Weights of a small GPT-style language model, trained from scratch on English Wikipedia.
Training: a variant of Muon for these matrices, 472M tokens, 7198 steps.
MLP neurons of a small language model. Each row is named by its layer, matrix (gate and up: input weights) and neuron, and shows model dimensions 160-223. Each number is 128 + 32 x the weight over its row's rms, rounded and kept within 0 to 255. A neuron's up and down rows have the sign that makes its largest values positive.
After each neuron's rows, "fires in" lists the words (lower case) most often at its 100 highest values on Wikipedia text that the model never trained on; "fires on" lists the tokens most often at its 100 highest values on Wikipedia text that the model never trained on.

L11.gate229 [121 152 143  74 136 139  89 129  89 133 160 107  76 114 171 172 146  32  90 126 140 115 108 157 110 131 138 115 151 110 125 168 117 110 137  77 195 137 126 129  99 162 160  81 131 142  98  98 102 157 116 141 141 123 120 132 187 176  85 172 135 141 152 117]
L11.up229 [157 125 110 159 107 161 113  99 135 118 116 148 108 142 176 149 164 125 129 127  70 124 102  70  99 170 154 148 149  97 102  76 139 132 140 147 116  96 152 166  92 182  73 153 161 128 136  90 119 109 136 189 124 132 126  61  81  88 149  86 111 121 196 148]
fires in: "is", "are", "began", "be", "been"
fires on: " is", " be", " are", " been", " was", "ist"

L12.gate454 [111 149  84 115 189 101  86 114 202 181 137  98 183  68 127  90 134  81 144 133  99 130 103 139  93 155  86 103 133  58 155 156 125  65 106  90 164  89 169 156 101 118 184  80 161 135 154 109 110 149  72 153 110 118  88  68 135 130 147 167 147 135  87 111]
L12.up454 [ 92 119 157  68 159 146 116 176 118 111 118 124  63 115 143 148 121 100 186  62  96 115 137 117 107  87  98 119  87 114  81 182 150 139 101 131 118  98  72 144 125  80  97 108 139 113 148  90 154 134  89 131 115 125  60 178 121 120 142 129  94 101 168 136]
fires in: "a", "two", "all", "three", "several"
fires on: " a", " two", " all", "ree", "al"

L9.gate394 [171 115  96 111 152  80 117 104 106 119 143 128 124 140 107 168 137 143 132  72  88 151 110 132 149 166 112 154 127 169 107 134  83  16 123 114 187  85 164 119  74 157  97 115 180 113 158  91  97 127 125 105 126  60 164  62 119  92 113 124 123 160 116 123]
L9.up394 [146 106 167 123 121 182  52 178 104 105 123 146 166 110  90 115 121 118 107 141 125 180 113  99 123 121 162 141 149  68 143 188 137  76 148 116 129 106 106  61 117 156  83 144 153 122 154 105 119 154 119  91 104 105 133 126 129 105 174 160 121  67  64 189]
fires in: "is", "was", "a", "of", "this", "an"
fires on: " is", " was", " a", " of", "is", " an"

L9.gate276 [179 111 127  98 132 152 104 147 167  88  94 205 147  95 140 126 179 150 151 155  88 109 135 143 183  89 120  89 118 136  86  92 139 100 117 107 102 144 140 149  89 161 106 162 125  92 150 147 109  93 132 159 182 136 124  94 160  95  96 114  87 151 143 155]
L9.up276 [108 171 130 149 137 170  93 161 104 144 110 154  50 167 145 146 156 111 133 122  97 139 104 118 117 131 165  99 130 134  95 167 114 180  73 124 142 126 129 113 119 194 142  97 134 131 170 130 121 147 133 119 118 123  66 145 179 116 210 163 108 129 103 133]
fires in: "that", "which", "who"
fires on: " that", " which", " who"

L9.gate535 [165 123 163  75 119 158  87 120 160 114 171  99  99 107 125 159  65  68 155 149  64 124 136 222 157 124 120 147 121 137 118 161 179 181 106 130 138  88 176 128 189 110 107 146 171 140  92 113 114 121 172 122 146 176 162 204 139 141 131 132 121 143 136 117]
L9.up535 [ 82  58 104  84 121 127 132 131 121  95 160 144 143 104  81 113 189 140 116 154 117 120 142  90 129 156 127 103  79  98  95  89  73 134  81 141 125  90 105 157 142  95 128 174 160 121  92 121 161 106 101 159 127  95 130  65 124 143  81 134 155  57 136 165]
fires in: "this", "one", "until", "part", "a"
fires on: "is", " one", "t", " part", "a", "ne"

L10.gate507 [ 38 107 114 123 163 122 140 122 159 152 123 155 139  91 133 147 143 109 171 183 117  99  91  82  89 140 129  71 172 144 104 126 177 157 167 109  54 171 129 156 153 119 152 135 103 162 154 116  63 133 109 102 151 112 183  66 123 170 136 163 167 142 157 173]
L10.up507 [156 154 148 118 114 127 128 180  86 122  46 156 123  83 127 156  98 172 130  97 201 130 129  87 152 164 138 118  53 105 208  70 124 138 103  66  94  88 179 116 135 162 131 111  89 129  96 100 171 151 187 177 109 180 136 106  94 108 100 126 101 153  41 125]
fires in: "of", "during", "in", "throughout", "to"
fires on: " of", " in", " during", "uring", "out", " to"

L10.gate500 [134 199 128 168 109 146 127 140 123  50 100 175 136  92 101 129 164 135 140 139 168 163  69 165 120 162  94  98 118 138 154  98 182 112 163  75  93 113 139 137 158  96 110 101 193 116 164  89 186 129 136 128 127 116 209 101 157 188  85 135  85 135  67 146]
L10.up500 [148 112 141 167 170 156  76  72 130 145 174  79 131 140 107 104 103 126 135  67 152 114 142  50 109  64 190 124 141  69 133 155  91 119 145 126 127 110 109  89 120 162 180 206 140 165 153 111  48  96 144  95 140 159 112 121 103 142  73  80  96 113 184  80]
fires in: "after", "in", "of", "upon"
fires on: " after", "fter", " in", " of", "on", "s"

L13.gate634 [102 108 123 115 144  37 200 185  65 111 158 128 117 110 103 191 149 112 126  71 123 146 108  89  98 155 128 117 161 155 121 125 138 130  93 112  57 107 211 126 144 143  63 145 116 186 112 153 132 116  81 137 107 136 167 136 152  97 137 125 206  91  90 102]
L13.up634 [123 118 107 112  73 180 105 154 135 117 133 118 186 130 114  73 133 137 129 139 161 128 148  99 130 120 152 188 184 120  61 122  77  88 113  87 154 128 107 115 146 180  98 120 134 107 108 112  89 105  89 169 152 145 146 128 113  73 116 162 105 124 151  83]
fires in: "was", "is", "be", "became", "being"
fires on: " was", " is", " be", "ly", "ame", "ing"

L13.gate697 [100 134 143 141 147 119 133  84 147 145 103 117  93 177 170  96 169 126 140 148 154 144 143 118 106 134  89 160 187 125 131 113 148 152 119  91 131  94  97  92 178  94  79 185 126 119 133 105 185 210 184  91  80 105 148  60 104  73 128  97 146 108  65 202]
L13.up697 [119 128  80  88 136 157 137  90 126 137 119  37 181 156 151  55 172 149 133 131  54 156  70 165  90 116  49 151 138  78 139 121  98 114 118 110 175 138 121  82 185  71 126 154 111 154 181  96 108 114  58  95 130 137 126  89  83 127 129 128 127 157 149  89]
fires in: "with"
fires on: " with", "ith", "r", " a"

L12.gate328 [101 166 106  40 154 136 122 118  94 134 142 111 118 102 123  89 168 128 100 141 114 131 147 132 101 133 121 116 129 138 137 167  86  53 142 121 123  97 176 104 151 123 101 115 118  93 129  96 116 212 183 135 133  96 185  62 138 129 116 168 201 178 159 121]
L12.up328 [167 136 163  89 192 150 112 146 118  73 158  85  96 132 161 177 124 226 134 118 115  92 100 124 155 159 123 179 123 162 119  75  98  92 127  93 100  85 163 130  30 146 133 113 103 120  91 119  30 104  67 137 148 107 111 108 174 137 127 139 138 130 137  83]
fires in: "has", "is", "are", "have"
fires on: " has", " is", " are", " app", " have", " c"

L9.gate254 [145 129 118 119  52 156 139 135 133 164 160 104 141 138 187 118 120 108 156 105 132 146 108 144 134 163 114  92 115 132 137 166 138 111 139 149 149  98 154 104 103 141  79 124 129 151  97 113 116  66 127 183 124 177 129  47 155  62 167 141  80 113 130 178]
L9.up254 [110 145 120 128 124 108 124 128 118 130 143 136 103 122 156  74  68 164 121  75 141 178  70 155  67  95 150 123 141 112 135 118 104 111 104 125  94 147 143 119 150 146 144 112 164 144 125 120 136 117  86 167 134 144 100 118 120 159 112  79 118 106 139  60]
fires in: "of", "by", "despite", "in"
fires on: " of", " by", "p", " in"

L8.gate560 [135 127 152  39 131 134 130 155 121  61 171 130 130 199  31 131 113 139  93 113 108 177 121 124 159  90 106 129 142 105 229 160 115  86 122  84 136 146 158 145 157  91 125 145 122 110  88 139 120 107  98 188 102 112 159 135  91 153 133 115 110 109 118 122]
L8.up560 [115  55 159 142 153 124 148 153 116 112 165 142 128 159 147 144 149 128 106 198 184 136 171 120 150 156 105 170 138 169 185  89  64 105 152 144 118 104 145 102  79  91 130 164 121 148 104 100 151 127 104 165 202 114 138 162 149 196 140 173 161  77 139 108]
fires in: "of", "three", "two", "six", "four"
fires on: " of", "ix", "ree", "ee", "en", " two"

L13.gate587 [ 93 156 161 131 103 185 130 197 155 124 113 102 167 113 143 113 127 103 120 163 149 137  74 153 119  72 121 130 127 122 131 135  82 189  65  90 145 169 157 143 180 118 149 146 120  99 108 195 123 110 158 150  98 174  55  85  69 107 175 158 160 109 143  89]
L13.up587 [116  71 110  93 149 153 104 125 101 112 145 160 101 110 117  72 133  98 117 115 183 126  83 152 139 126 124 118  64 157 198 162 128 192 155  78 160 152 102 118 184 138 110 150  83  49  87  93 135 105 154 121  87 123 146  90 124 121 141 138 105 189 162 116]
fires in: "or", "and", "original"
fires on: " or", " and", "or"

L11.gate423 [ 83 101 136 157 137 113 151 166 121 173 108 112 110 138 189 121 115 137 121  99 118 144  91  91 166 163 118 117 168  95 146 125 132 221  72 136 191 131 104 130 125  85 111 139 120  89 156 148 101 120 123 115  89 102  94  35  93  99 134  42 110 151  13 138]
L11.up423 [128 128 175 168 181 150  65 155 100  93 102  97 148 106 121 140 115 139 145  99 113 144 139 150 100  74 132 164 109  97 161  89 141  97 147 173 164  96 146  95  43 114 130 161 133  53 135 134 169 143 132 150 120 107 138 115 126 110 184 131 180 185 144 141]
fires in: "as", "for", "was", "of"
fires on: " as", " for", "ot", " was", " of"

L5.gate131 [120 152 109 126 123 112  82 127  99 102 162 139 120 136 160 187  95 155  66 148 117 125 103  84 160 138 130 126  38 132 137 148  95 102 145 118 125 132 159 124  90 136 161  57 166 106  97 200  76 114  85  71 158  92  78 121 125 124 101  83 146  92  98 144]
L5.up131 [174  94 131 149 100 128 151 136 143 176 113 193 101 116 125 110 205 140 112 152 206 115  99 147 125  90 123 156 103 126 173 134 127 110 161 114 140  96 151 145 115 120 140  95 141  69 110 160 146 119 129 156 153 115 143 117 119 112 162  78 141 105  86 143]
fires in: "early", "street", "authority", "of", "netherlands", "friendly"
fires on: "ly", "et", "ity", " of", "th"

L8.gate519 [119 147 157  95  99 145 164  83  80  89 180 126  94 190  93 127 153 103  59 123 135 134 111 162 126  96 117 153 121  83  95 136  94  78 120 129 206  77 103 190  85  43 145 182 131 128  92 120  65 119  79 135  80 116 144 101 144 138 119 147 172 168 137  96]
L8.up519 [ 90 105 108 144 152 141  94 134  96  92 137 118 108 165 106 113 159  99 147 159  94 188 104 153 116 138 134 145 124 107 162 122 133 128 144  80 199 104 158 105 147 199 137 163 152 106 115  99  90 112 173 150 127 129 151 105 149 131  88 179 116 109  90 133]
fires in: "two", "three", "four"
fires on: " two", "ree", "en", "our", " 2", "wo"

L10.gate150 [105 188 151  59 170  80 126 137 127 111  82 123  87 138 142 161 163 129 171 113 114 116  96  97 118 197  98 124 109 150  82 137 171 175 169 110 129  62 193 133 135 161 162 133 131 176  92 108 155  65  99 167 111 142 113 130  61 166 102 103 134 135 144 183]
L10.up150 [163 120 121 115 172  88  92 129 133 103 111 129 139  78 145 103 135 167 130 171 125 144  52 129 130 123 181  86 136 177  95 123 171  97 165 150 152 155 171 171  99 157 104 128  70 167 171 108  85 107 136 127 110 150  96 109 110 121 119 155 108 118  67 179]
fires in: "after", "before", "to", "following", "did"
fires on: " after", "fore", " to", "ing", "id"

L12.gate251 [137 109 128 155 151 104 135 121 107  78 134 177 160 104 167 158 127  89  91 152 138 130 108 187 175 118 142 142  76 218 167  74 156 146  99  97 110 125 116 132 139 130 123 129 179 132 157 129 137  46 115 169 130 129 145 158 122 123 159 142 103 133  86  90]
L12.up251 [111 138  92 100 118 141 138  82 133 132  94 154 110 128 117 159 142 133 137 171  94 127  69  37 130 182  85 138 126  96  67  95 184 107 117 122 134 146 124 185 108 145 165 147 119 145 120 168 157 166 171 106 157 129 163 131 159 147  70 109 134 235 154 146]
fires in: "the", "s", "his"
fires on: " the", " b", "'s", " his"

L11.gate339 [ 96 112 148 176 121 138 136 147 149 147 154  76 142 164  70  51 126 107 129  99 137  80 123 124 149 136 103 174  95  85  82 113 157 155  93 109 190  99 123  98  88  57 142 130 158 153 127 121 132 115 152 135  68 124 139  74 105 101 116  65 110 167 137 113]
L11.up339 [ 58 101 152 123 191 138 122 142 124  62 159 131 122 126 134  53 131 151 143 139 116 127 174 159 158 201  59 137 113 140 137 138  88 180 130 135 126 131 128 145 109 133 148 123  97 115 104 156 136 157 154 160  88 130  68 122 119  98 110  41 180 154  80 149]
fires in: "with", "of", "by", "only"
fires on: " with", "ing", " of", " by", " only", "s"

L9.gate507 [159 155 117  68 180 188  71 123 146  78 130 135  77 103 124 128  99 180  89 107 128 105 116 183 109 162 144 103 110 125  89  74 154  69  66 116 117 163 115 120  93 207 150 128 162 182  73 208 123 162 124 112  91 169 115 112 128 121 144 174 109 137 129 156]
L9.up507 [124 125 108 108  86 145  52 159 130 126 111 108 126  87 172 129 125 167 146  74 135  96 101 138 112 173 203 151  52 106 146 177 123 140 113 120 152 143 166 104  89 127 134 133 177 159  91 112 164 132 147  89  20 122 134  81 159 145 195 136  97 134 112 195]
fires in: "that", "about"
fires on: " that", "out", "es"

L10.gate69 [119 172 146 102 111 149 167 108  99 129 149 134 129 141 117  84 111 105  69 122 124  87 104 117 140 139 162 157 125 161 146 150 107  80 122 146 168 134 125  34 209  85 142 176 147  88 124 164 100  99 118 160  97 154  88  49  73 139  91  76  90 137 141 134]
L10.up69 [120 115 100 113 142 168 135 102 116  48 139 126 172 157 125  99 151 135 145 119 173  88  98 121 161 164 131 121 129 125 102  80 173 139 155 113 133 100 110 139 123 114 155 172 144 133  98 152 108 112 149 104 110 164 147 125 104 132 108 127  89 120 118  99]
fires in: "to", "by", "of", "into", "take", "at"
fires on: " to", " by", " of", " into"

L10.gate585 [151 185 156 110 162 106 158 116 101  98 121 102 107 146 152 138  97 112 155 103 135  98 103 111 101 171 107  89 154 141 137 192 134  74 110  83 142  75  61 112 143 174 157 192 166 101 173 168 128  99 114 188 130 119 124  91 180 120 135 178 108 133 177 120]
L10.up585 [171 140 148  90 110 120 137 154 106 142 132 123 128 111 162  98 104  66 114 123 133  88 113 103 159 108 157 103 173 141 135 153 129  78 149 133 167 110  58 143  74 121 122  88 108  52 129  84 112 110 114 168 134 122 111 127 202  78 147 121 114  86 126 127]
fires in: "is", "as", "was"
fires on: " is", " as", " was"

L11.gate588 [121 121 154 117 171  91 136  95 135 106 151 112 164 131 173 120  44 100 136 101 115  94 147 154 159 172 137 187 157 161 223 184 158 121 123 152 113 145  83 125 196  82 139 142 185 141 149  89 144 142 134 138 139  98 170 132 112 135 156 156 136 132 114 107]
L11.up588 [105 124 138  99 177 155 106 109 206  91 162 137  82 180 123 133 133 199 107 147 101  93  98  90 163  58 125 134 124 102 130 116 120  96 108 163 147 132  60 147 179 129 122 114 168 164 121 120 117 161 138 143 125 118  81 157 137 165 137 142 179 116 142 148]
fires in: "a", "the", "known", "s", "and"
fires on: " a", " the", "own", "ed", "'s", " and"

L9.gate466 [158 150 155 172 141 135 133 168  85 106 137  92 109  61  64 166 122 138 105  77 156  42 106 202 181  91 135  97 180 186 139 126 127 196  92 111 105 108 126 125 156 131 145 154 116  95 144 166 135 193 153  75 138 151 166  74 162 159 120  69  74 163 121  88]
L9.up466 [ 99 155 142 131 181 163  49 128  91 147 136 161 142 101  53  46 120 141  93 118 166 140 124 115  65 172 155 106 166 111 121 173  95 117 168  79 152  42 163 144 134 110 120 192 144 138 114 136 121 130 137 136 162 126 119 123 189 102 193  85 114 148 134  96]
fires in: "in", "york", "years"
fires on: " in", " Y", "as"

L10.gate693 [160 108 130 165  96 134 166 153 155 109 166 114 152 139 125 163 125 135 118 107 130  96  78 200  89 189  86  93 116 133 126 145 156 118 113  91 178  58 160 150 111  94 109 131 155 144  94 148 127  82 104 132 146 194 107 147 100 113 135  91 148 124 101 101]
L10.up693 [103 116 123 183 145 118 160 108 122 100 131 119  88 168 109 168 124 119 153 158 102 113 165 114 183 112 145 115 111 133 111 112 170  69 122 129  96  94 148 116 161  96 122 107 140 104 130 164 119 145 116  83 112 152 162 132 152 120 119 130 169  78 102 123]
fires in: "this", "a", "she", "each", "many", "one"
fires on: "is", " this", " a", " she", "ach", "any"

L13.gate676 [116 112  88 166 190  64 153 117 155  65 151 159 177 122 150 157 192  86 121 146  68 150  81  84 176 136 103  95 195 101 163  97 148 127 111 145 122 135 126 152 123  73 118 136 222 100 168 217  75 130 120 143 102 138 126 112 152 112 110 136 101  72  61 155]
L13.up676 [ 47 104 173  97  94 113 168 154 122 151 137 107 141 146 134 126 143  25 150  91  51 128  97 152 140  66  61 123 138 121  82 137 156 153 121 142 143 134 196 126 100 131 163 152 109 113 140  89 110 136 172 209 131 126 177 144 125 114 138 163 105 137 110 170]
fires in: "a"
fires on: " a"

L11.gate198 [149 136 126 138  99 148 189 153 154 135 161 163 164 139 131 173 214 105 160 162 145 109 102 131 103  75  51 134 154 153 103 219 134 189 103 112  89 120 130 109 157 109 114 136 210 100 129 151  39  97 185  87 106 128 123 131 172 117 153 127 153 137 145 103]
L11.up198 [118 170 105 112 177 123 140 110 161 103  48 116  95 145  94  84 138 110 155 147 156 153 155 147 102 156  92 147 113 105 135 111 102 200 153 113 125 108 120 108 184 131 188 101 151 148 109 148 136 131 135 102  79 149 140  96 157 171 105 109 135 167 177 183]
fires in: "to", "helped", "help", "and", "helping"
fires on: " to", "p", "ly", "ed", " and"

L10.gate424 [124 120 141 101 138 115 148 157  94 160  90  78 112 135 143 142 200 140  67 120 138 135 113 194 104 110 156 140 145 142 109  59 169 110 150 119 101 155 122 134 112 187 116 139 195 143 111 167 157 110  74 101 160 118 143 115 106 108 123 143  58 154  92 197]
L10.up424 [112 156 100 108  92 161 131  92 142 149  89 157 118 182  92 120 114  98  88 132 176 114 180 135 135 112 118 157 167 170 131 152  96 137  91 111  73 103 159  93 133 146 130 182 125 173 134 112 105 132 104 125 118 197  77 114 168  98 153 141  78 136 106 163]
fires in: "of", "in", "on", "high"
fires on: " of", "p", " in", " on", "igh", "ep"

L9.gate323 [133  90  71 100 108 103 138 101  72 108  55 139  33 114 156 111 103 125 157 181 146  73 154 107 140 102 114  72 125  81 160 173 162 109 118  98 105 136 100 183 133 143 127 137  87 136 170 136 118 143 101 147 143 135 127 125  98 166  53 127 122 126 117 140]
L9.up323 [179 117 140  87 120 169 147 105 155 174 155  86 133 168 133  95 150 105 108 107 117 129 129 173 142 140 124 153 139 128 111 141 106 166 124  99 111 186 177 143 134 154  87 122 151 167 132 110 157 152 119 140 118 126 118 100 106  33 139 124 154 136 116 104]
fires in: "career", "early", "father", "history", "life"
fires on: "areer", "ly", "her", "ory", "ife", "oy"

L8.gate213 [110 115  98  81  66 126  94 107 183 142 153  94  60 115 153 124  92  96  92  99 107 106  90 106 126 104  77  96 100 176 118 138 130 134 136  83 130 134 161 133 170 172 143 181 152 147 126  71 122 147 162 128 168 173 170 148 136 180 126 116 165  81 108 150]
L8.up213 [145 161  94 108  91 159  99 160 107  87  66 160 220 147  65 158 145 122 115 115 160 210 133  97 186 166 172 110 105 122  78 156 100 151  80 172 164 169 108 124  86 146 147 136 104 132 102 193  87 145 121 118 134 156 114  69 117  96 121 160 109 125  79 129]
fires in: "which", "that", "argued", "killer", "involved"
fires on: " which", "ill", "ed", " that", "ost", "v"

L8.gate234 [174 119 108 166 118 135 134 105 111 135 240  66 163 109 110 131 119  98  82  59 124 185 137 152 170 142 128  99 144  97 125 115 177  89 163 100 156 100 180 140 141 144 114 113 134 153  98  75 103 119 147 131 119 110 151 118 135  81 130 100 131  74 145 123]
L8.up234 [130 112 172 166 169  98 182 181 106  42 140 144 143 112  92 115 117 136 148 187 147 191 144 104 147  94 142 116 192  98 171 145 124 124  93 126 117 128 156 139 115 145  84 173 141  98  78 164 133 151 174 167 119  84 147  95 114 183 116 121 107  75 127 119]
fires in: "used", "two", "vice", "medical", "its", "three"
fires on: "ed", " two", "ice", " med", "ts", "ree"

L10.gate297 [109 106 160 127 108 137 116 112 185 179 128 154 130 175 117  79  93 113 107 104  84  74  97  91 116 182 121 111 133 152 154 118 170 133 119 115 155 192 140 148 202 188 204 162  93 129 219 170  74 125  90 132 145 156 143 113 180  84 188  99 159 109  94 160]
L10.up297 [136 130 143 115  71 124  93 150 142 136 156 214  93 131 151  87 103 118 122 124 168 132 150  96 111 160 161 102 130 154 164 161 123 116 143  81 154 133 160 129 122 106 139 149 188 145 135 132 139 109 130 140 119 128  67 143 140 155 110 159  64 103 116 141]
fires in: "of", "in"
fires on: " of", " in"

L11.gate649 [112 114  67 133 161 111 170 113 123 136  85 144 153 183 128 170 140 121 151 114 135 215  98 125  56 166 121 135 178  81 121 130 136 111  83 162  83  93  98  97 129 103  72 146 147  81  90 149 132 133 170 209 160 100 139  98 170  90 111 162 186 149 151 161]
L11.up649 [117 118 106 125 138 148 128 158  94 115 109 177 137 158 141  82  87 126  73  90 114 113 103 139 109 122 130 170 109  75 101 115 138  78  88 131 135  86 102 120 171  98  94 185 101 131 151 109 118 122  96  98 129 150  86 126  83  75 127  96  82 113 158 102]
fires in: "by", "with"
fires on: " by", " t", " with"

L13.gate223 [158 118 128 163 178 110 124  72 162 108 140 158 133 150 129 163 146 104 181 110  85 104 110 108 177 108 120  88 175 130  76 140 103 101 100 118 156  99 134 100 133 142 151 122 156 113 123 137 106 166 133 122  84 157 154 131 124 122 173 179 147 142  89 103]
L13.up223 [116  97 131 188 111 114  99 140 164 133 130 150 124 159 112 150 171 185 191 142 120 138 123  95 208 187 114 114 109 189 147 151 146 138 118 149 149 164 157 196 149 100 118 102 200 158 102 131 161 108 119 108 115 123 202 123 206 107 137 124  80 106 128 126]
fires in: "it", "which", "that", "is", "to"
fires on: " It", " which", " that", " is", " to", " it"

L9.gate275 [132 110 144 106 129 118  91 109 176 155 184 157 106  70 216  75 120 111 187 153 116  83  70 154 180 154 136  84 151 162 126 137 146 116 114 157  79 158 139  89 162 156 121 133 101 144 171 201  98 110  97 152 124 131 114 139  84 114  84 144 113 102  53 167]
L9.up275 [187 117 178 123 165 164 101 126 130 122 117 168 173 144 119 104  20 151 139 159 105 113  87 138 168 144 156 184 157 104 158 155 164 149 157 117  92 148  77 110 130 138 116 141 103 194  84 157 124 107 187 144 128 141 169 131 170 172  68 137  64 102 106 134]
fires in: "website", "to", "since", "by", "of"
fires on: "ite", " to", "ince", " of", "b"

L9.gate209 [154 193 186 155 105 102 104 167  82 103  84 104 124 106 121 117 163 170 124  69 144 115 130 128  85 115  97 104 103  87 158 107 140 107 137 150 108 173  70  95 111 112 140 101 134  92 161 140  77 161 113 132 177 131  73  78  88 111 114 156 170 155  99 171]
L9.up209 [114 221  97 123 164 137  78 199  68  93  70 129 179 158 117  88  80  95  85 130 102 168 128 110 129 132 109 113 159  54 158 125 101 124 154 150 149 114 104 117  91  90 141 130 112 126 125 115 144 106 137  86 113 185 120  79 145  93 139  64 104 140 141  57]
fires in: "by", "as", "website", "and", "species", "height"
fires on: " by", " as", "ite", "ight", " and", "ies"

L11.gate80 [148 140 127 100 117 144  87 147 113  90  27 173  63  95 155 145 129  98 108 177  81  31 175 128 157 165 130 188 109 132 138  75 184 147  66  77  96 140 128 141 125  79 173 144 235 162 164 108  83 150 115 171 161 134 163 145 149 149 133 118 108 129 122 125]
L11.up80 [202 135 146 155 114 171 164 105 153 151 198 114 147 130  91 111 176 162 101 138 162 149 101 110 170 105 165 137  97 125 141 130 146 166  69 153  87 132 130 136 109  97 143 161 142 119  86 135  83  95 108  81  97 159 128 137 156  65 137 124 110 144  77 105]
fires in: "that", "which", "and", "but", "it", "who"
fires on: " that", " which", " and", " but", " it", " who"

L5.gate460 [159  95  32 164  86 174 171 153 107 124 138 133 149 190 154 149 108 120 116 112 182  68  95 167 153 134  95 133 142 136 117 156 108 133 164 127  85  94 155 164  89 121 123 170 167 194 188 119  89  51  92 149  95 140 168 128 119 103 152 122 135 164 100 136]
L5.up460 [152 179 121 117  70 176 163 112 147 157  60 174 148 143 200 150  99 106 111  86 137 156 129 164 131 132  62  86 143 144 160 124 100 135 141 118 101  97  76  92 137  75 135 137 157 164 137 113 174 180 146  69 130 166  99 148  64  91 169  94 120 151 122 183]
fires in: "west", "south", "east", "southern", "northern"
fires on: "est", "n", "ast", "outh", "u", "orth"

L3.gate491 [122 117 161 121 145 130 164 136 140 121  82 161 150 122  68  99 181 106  97 179 184  97  67  93 102 124 149 129 113  87  88  46 131 137 128 119 105 162  90 105 144 115 142 132 103 149 110 139  93 123 133  97 129 123  88 143 127 104  93 174 156 165 131 113]
L3.up491 [ 55 116 148  76  84 139 157 112 145 179 105 135 132  84 126 134 133 129 113 109 133  92 107 185  62 111 119 145 146 153 203  87 116 132  61 137 184 165 171 116 112 149 167 219  72 201 126 130 124 139 114 127 106 173 105 105 117 130 160 213 160  81 141 127]
fires in: "in", "dave", "get"
fires on: " in", "et", "ave"

L11.gate654 [123 117 174 113 102  90 157 118 147 157  94 141 113 137  70 149 208 126  59 117 134 122 116 182 148 144 172 119 140 157 131 120 148 111 148  82  97 133 121 143 148 107 138 163 165 103 150 169 139 178 105 112 126  92 131 113 124  87 118 177 108 155 151 140]
L11.up654 [114 128 165 111 131 191 173  80 141 142 150 138 174  91 103  89 131 152 115 126 142 115 121 140 128  98 108 147 127 109 190  90 148 129 117  90 166 136 113 149 143 194 147  64 153 114 153 166 172 156  95  88 127 203  89  96 132 106 154 134  53 174 184 139]
fires in: "in", "international"
fires on: " in", "in"